Weights of a small transformer language model: 4493 steps.
MLP neurons of a small language model. Each row is named by its layer, matrix (gate and up: input weights; down: output weights) and neuron, and shows model dimensions 0-191. Each number is 128 + 32 x the weight over its row's rms, rounded and kept within 0 to 255. Numbers have three digits each. A neuron's up and down rows have the sign that makes its largest values positive.
Before each neuron's rows, "fires after" lists the tokens most often just before its 100 highest values on Wikipedia text that the model never trained on; "fires before" lists the tokens most often just after its 100 highest values on Wikipedia text that the model never trained on.

fires after: "=", " in"
fires before: "\n", "\n\n"
L9.gate492:105132084163105163122105113174126075091108094102109145141114093125108103097102166132108124101148114126100124092197083123138155160092098176154087200125125140105103101053169119101122186167117109126152150153110113110112122110174151067117082180135121085033126131140107129134166143117121166143118162197099107127110166142111104107112090162125168116154105029126091081112125110138124142144127124149126113166124121102152077106123105089195204083120090139110075159111127052135167140142131087184184143136090094151152062049121164160154135143174126131193154156165140137105100182145141115141
L9.up492:102117106145079094143165136170126134076146160152131138076060119143193130116142166139158148134150113169139143152080109147041142171147119128098164155088155118181121095106065073080111157120128162128150136123132165101161089144132140142115147124190099058130128115134221154105097110084132150171182140147036160198114158167101115146186101136133153133196189124147107105092162168124157102140107128100100161149106076159138086078091175132073107147133128165125128099138175093087128132178104153108133126171117137157156169120141115137127092088166141157119171149198131138095110163155071125147
L9.down492:103142131133138149113122117155166123146122158116134095127132123193152185176178113125069097116110131115141159166154152036107168152104143112134136121109123084155168134171058120100162148105125120171145099154149145113147123168187164087106113086125148156129103140132116106169133144066145091181138144130134176120147164144102174127116088080129132127091093172131089120116084183193117117109120079105124098060044145074118143120131110091094160127137114177067154152111235189098173121133103121048111158135140165172202113204139121117085170100110114168088098132142115104137163104138114146123

fires after: " |", ";", "{", ",", " Sea"
fires before: "–", ".", " |", "math"
L5.gate212:135179114127127141140080121169163131138124181146136151139072156138178152202104103108114129135158122138101121159165161108174101160141109196122106131083125115131131082102108180172108135131151152141149133117135053075119157147144104129105123130079094142171105165133093133178088114181120074135154119122136061157083154108144138126132188125105113152114089145106080150085091119204128149117087100135183106095171170103084128158190110119108089178076127155146173038146088127147089140118141162150100111130149056065159133160181135126204106117088172095144147177136127158147154077133138157057
L5.up212:136084129129100146140114116142045098138131113134066079168088214120180144126086104160138087135110111102124119161118130132153124145084083178133074109142142155137114111143086104060157129133116140109108128130122096123142082121112125134106166054136113158098119123185132114102166113148132158121111152119089061127105106105148122120159083132148159189083093126179144191164114151135108100109081101157165206127141192092090140135089086139172130099091088097170076106187141052128121119157094142105084064121181088157156158118129129095109149137150128038067143152146090163110126092102179108089
L5.down212:128094120131109173187046166135057132184103172095152138137129135171128084131125140120136101153132133172188124143152092082158142111141168141139083185112105170154146164054129175171148052141134083156148090114116132126105144107200165094117097096139113158119174141124127115132161131075104124156088146091116152141106147080185124121134142133109113082100120175144145178087129167147185191112092136190169121146135109118111118125143103142071197098085115084143130112100106108121107090167062136160125118135115095095180121170120128113149126099207128053106076114154139110161116071085090086152

fires after: "=", "s", " round"
fires before: "=", "\n\n", "\n"
L2.gate176:150153139114147070092113227092096105128128109141103102103104140175162163135137172130097103020081115138142152120159152134116109133102116133095147122116136114176159089131158074083177126064194175097169095125186111189190107151154112126128085125162135124139182137118128112196116135151098133136106187171125137144137152170139092164112145146157093115105111065158126095146105083098137098146137118095147114084142126061069106118123158158146142132196139115161089098141217108113153179145113109150116132065156147134123065127123141134119167154129099150112155105169064130087132159193118162157
L2.up176:130142159121141134109107144133196107193149133119024127213166139121136131130150064145144100138086038108133093128136099088114120198110153084072160145093157108099119024128131128090110104079138111143150146140126182152160127179161203124145107110101059181130137068069058126144148184137100139163127105108143113154138139104139150105170164143082140177127166153158164122141169143096106181168130135152127149108136102087118115125112134107171123156118125144095131098169167131147122085103110158130123106137102134189145082107164097115097114133111151108152107154109098209093134116161181117156
L2.down176:141162137144123105081108137099124086104128085146077136103115131200120145141117179176108067054185119167133106130091130109084103164100125148059199092128167114088110082174142150067110158099110173070215178064141107145136141114139130098159146079162112146150192094123094155178102143187128150125149095169128094126089148165156101130168190187173138130107106149125127148129149144104102129121121148118108127113163134151100054155182152124154116151176118154081156078145199095102115118124113147106141085171097121102107056106114154113079141101121110112100100115149130136131098192141083135136

fires after: " |", "-", "|", " was", ";", "\n"
fires before: " |", ":", ".", " mi", "s"
L5.gate311:157149031117135131143120125119126169076090125150156135162077113091122134146118158186146106114098087093143155162080148168169124110155171124128102146122080187148158080082141123145187151153095094187112141154125108113067142081142099129186130106167153124119126149116133129157198157116122099126131110123128115135143143115154186108121133136084102130083180145145128065180122123143141114085131083116135112138144063118126084157145117112114083131068076102102152152090092081107110234207157111142172122109094136125172129128150082173121119152185094097090095154100138208098149059179099118105
L5.up311:105100124139173138181128096163143112149139104124097168150095129147123180095128128148163115137106152132143184172147171053146142160115121093074156137053113137121128100128112142110110081122118081110141191057131123085131151183140130181114170140148126190117096146098091085088180188178142152106200085092100149111178102079041109123158099142155100161064164171113136140117137117140133128089147118091117087079132098136155109108077138162099133127166149129165181060142187110142195164120153119112105156130145098159119103121200152084149082103151096150083092145120171149123144114114077172136
L5.down311:150137172070109162186112133158162147153106089121087113084085149142128103140136094167142084149158132091158173130085179120121129119114120174165134140127105128124176104107163080104128124095139129108113145113105103091107134150202075216103142157124121186100101115114171129092074239140124205080106115150128089148141145118062123102189052093120131109139135138073137125096140063155052130131126107105173117146091178130145121070125113103135152109126179173156172101125128094127178095149116109183085105127124129150103115159116094166070085142157133159187151161093108125158096169125117154132

fires after: " 0", "%", ")", "8", "0", "3"
fires before: "\n", "  ", " 0", " +"
L2.gate223:052186151150090105112159092118096126143107060134151157154109139124078166145123075152134121092098125104150151138131118078104128138122144133180106150176096133197093142131165126137175135112139120120101168142111132091070128120172142111080122153201138100122149147087165140110153137128120055102087106121112103114171186102111162089078152123099087110102148092157123161096164145178102035067134153094097145038158117168150133115139125102095140106124133111169154119086085118093140174098142112076140131102100073142114106111155130141092108146089078082070082124116126130144100111215137184054
L2.up223:124121159098215128202136150092103108155141101099089142142164130178096127159123083121150165149079107123119157103079124088109153088078128170124160123132084181150136144102098112111130166091130035170105168115132154137113130107093097071153148128120171129166118139126159160136118136165208116166139108088128134078135105126142108124136097163168043109119105122115138187077184132167096103068177153124146161126159092089078147136135157092102109151087146103242146155111144104064105130123175144147084116072167110162131113130159144150112111124113159125152141140108109037123126085143138156078
L2.down223:102114161146087109146149133198103090157065131150200121056142136105119116104137098089090127116143115086120151075133141127135141199144122145123132156166168176071211100133166153125115137103104147092191130188111081127126126175111132094094131148041118153109144084140131064098129091123118113190110112128156136094123152144098096155143067048114137127178143107217127148120141104103113133139148119123117119081130151124130127157064127109180179102113130114067128135160152109108181179142089147087114141162097140164147082059125094101170193122158130118116086108145137203102162098117141117146

fires after: " |", ";", "/", " assist"
fires before: " |", ";", ")", ":", ","
L6.gate464:064149135150118092184189139135143117123064120113175125102124104119176145162168114143148130127094161163143133113168142124103138156117177146097074101111087120072138159156152119196148169100134142089122186161114098110072130147168204174135100116090109110149141132179146156130117115148085116130184121098097067146081116121092155038191169086114172104121098123130142164135180101122107228159120204103092116159176091170071108112117187136145157114162116116074174142158166139162127095098116143151127114104154105131160100168145130116145133114103162153131104108179092164143197130145095156115
L6.up464:136162128129110098154163171122162160178135157142145149072047110132133160150120074147130186095117115127123158122132107093148127108134116161133143157133117149146100116126223169186144208140054184072084144146162044163104144144164153133149153117157136142150050123135058155177126182162128177132128163064102149163141127166120133103147118150159152108119118067125095104154199151127106150117127131143119161125155149150077022143129143127167084099167102116132148110137081151130178124140118088119145120131155140080125081128075118119131142052137139104103083128106154130059106102172147129122
L6.down464:172104162129189142116096079124154109102128090109055103155168143168134136084101153102118055143126048119153102156151069096090122145096143092119112113144151112172131108120112127082069096112166106150163096131102208149171094104137122111115130101127136126101196142120139102132161091125163113154137129192151169100166097126142138159101165109109109163105177153131114126155046104151096067129130073146144094101058134083148172142132134129108175100058153110147107157033102090065106148112133101184115117156102109167122165135175201123087118186108094104126162115126173117136113117090159131134

fires after: "  "
fires before: "\n", "  ", "\n\n", " Port"
L2.gate68:125140120183120141075072118141094141163104074120089118149104116118181134098054070132154101138068117129129191128159162053125176173091127145118139125060118139136177142181144167093078167084138155105195119115132120090071147113118145080122122169071188114105139156094164058102172123110071125133137160175121115123098124176117134183154068070130134109135113117156148134116116168154101130181116151070163152174106152083161137113102160141158134129180178130108113105145181156093159071127118098131081177144130175120145157187126156142164179109118154143066130124131157118082148138165102119122
L2.up68:123180168133126180141129128123082120158121085136143109163164162149109149100083065101131084131111046128061232132105079106127134184179126099146104153100097099164135168116142140131095133139141180129183172128134148121095140130112104105142141163051114109135175164084164096106135150131170123108141195154173174096129145159135152133119114102120085130102125161108107129130203153152072108097082164151100169136120142133166109128088141121145114160185134056189137153216084136126125090123133110129114122171159137137188128052155181144151134099123079173103154129153159174097165134174130152098
L2.down68:144139128195126155084071130144147129168121120138096102145085135146141151143098059129174107104140107108155116136184147095103156170143114179122146130075085110095173121181155149112028130129124123126194121115118161085113145093114126071137093175114188124157148120087155078041183143181032101116157147135164092111130145183113160195161075089112090109119103067152166132112136189164128088187127165070139152144139126106160151129088119108164143149151146117117113126154159161094131078065120123100095121134157171105122113206146111123156152115124125107067113149133138116139121169160145115142

fires after: " |", "  ", " 0", " +", " Sea", " 3"
fires before: " |", ".", "\n", ":"
L6.gate338:116150105168087171159181131182122081159094151160163155127146140072142114190140086106136100133158097138127099134126088139160149116099171146145139083097094079164117125104180014104134169146088140127134166082152110087203140109182117111117076112113206091173162147138084069093169126176093142074156159125107134117130135115175158145095161071102143085146157187095132141109123147083102175089130115128158098154127125131134186174132124143064063175092138118108187124132160148151187154127134152135099115117159122083134111133165132134166116085103104086101076172115113146140178140151122094137
L6.up338:104169107089117097119099144102129167149095124161103151100151115114108119161126145103131080062117126145084144144153195104097101195164133132065138160093179141133094157178136161160088162182110182124100156110120099081100107125110175195118118100114129171099192095076127132107189119055143108084108180131104068090132145118167148126163133159103134177123169143100105160159104193131112132171157110115152152149158134096053118123098125172097171119125125074137098165154216153069093146162135100061170151093120093108103151130163098127149048133160082106135114148141114140150113090134088149110
L6.down338:164119157152206082169096131132105074143111160176168101176111158121098142203163151170108131081191159136084140145144125148113144171087139141154074150109121102168168153101159122106187150158086157112146136136099131139125200118155076145181171157138165143142150118181113157115158166139174142097110127114121110044153169145131148128126085188088134170112154126109105119180108179145136110137120105131202107163151117086103077107051126097123125107148134105135163101140128209124138096176099172204117127118129162170143139077092137120102086092165092134134131098129140074068080144117097138153

fires after: " |", ":", " +", "|"
fires before: ".", " |", ":"
L9.gate83:122131096141191102119104150132087190172133142158122132096122162093147156191116187154140075059121141176123161123072117090200168061114099105142142154105120084141179108110195125151104078057125116133122186122134171156085160133158143108178149099179181112221106112140177138148174077100120213113140176130121091200138133093101101158103141115186113116136178160125093121185120127137117134117183108125126088172096115159118097131162108133101090160142155106140151094129187167107156103108110108148131101125168130167093157097126147094116155142160101129112095125136110175099140116155090130080
L9.up83:085140133046146080098156110094141139145152108123136097128090147149122128141101105076126147097096104114156146117132092094212124182105146097122170149177142168169088104084144072155121137092130160127170153162154122112029156068181140115150144124146136152120155101077109123163171165150133147090116121139134088113144147136137127220141134200082127139136135102139120148136108161116094140119135137084116114099166079115078071193103140157153123178160173141122129176076081133180124141093127074176136052152094128086095132133096141111189114162169089146067160147084125147143139113125051145103
L9.down83:017095136078146184154110067151100146170137111164153089123168176147182172164074092127198114105158171151136058171209147127097147107117205086149131123150158087125066112094110161105127171127135159136110104131120142104122113082120118124107085102078129102106161172108100125111123135097058128098121160121164156069137137141141101120080132125172156121147121158130091126095136136134151160122111122145144111097117122110153111083151127092028139170127099131129131098115117149089174130101134159113124185152217134140138147132159179107098166080089089137081173152064151124087148150135111123142

fires after: " |", " 0", "."
fires before: " |", " 0", ";", "."
L6.gate217:170117135142061119117219147097136115102152145178118117186122098148138117133177132109137106105127110139116163084144117087132087128139115076125119142105120121118125125126190113155060124184134098157134176061148101121122115174096093129142098142161116109125084186103140145118123091127125072097100088159145103138097145187161126111148124081108154054135077144162172123145163184172116206177145110094142088090101151136100122130099140098115094134133126082113124125173118147119187117127139126112149103151089170136057133176149121168216177154056099147097125163176145129087085033163080129150
L6.up217:131142158125131120120125129085070113142129127153095185092131096129161120130157131119120126127106124142118138103081087109098149107065078144113145085133103096157116143202193161079054098089124105151148094104125069137113079094179139164125173146133133091111108171106148144121090065138108121153060116165096159163118150160104195108149130130169152147092135148152192140112157200073063166112152128096149170144109106090114141121193117111137114134159128108079140140125178147069140152122162165105153093131054198090124110102103153112129105118117092129111150092050154171047106172152198104108
L6.down217:137190135073167051155125068162090156122135153169110147122112072189157152113130108067096112085121150113134204108160132097160206129139171111118089134168113127115209119138176109150142167124049136092141133137122097122133116139135094146144119079102078217156145130122118129147124126096192145138152148045123144120133069124137137166124114125107163114114184157126172116102102148134153101167137114175099132122130105081096149082098138111160112086233144174116131159138096120158152171156126138141099144168081116147161098116127183161101151193126082184093115132127132101083130169128125103148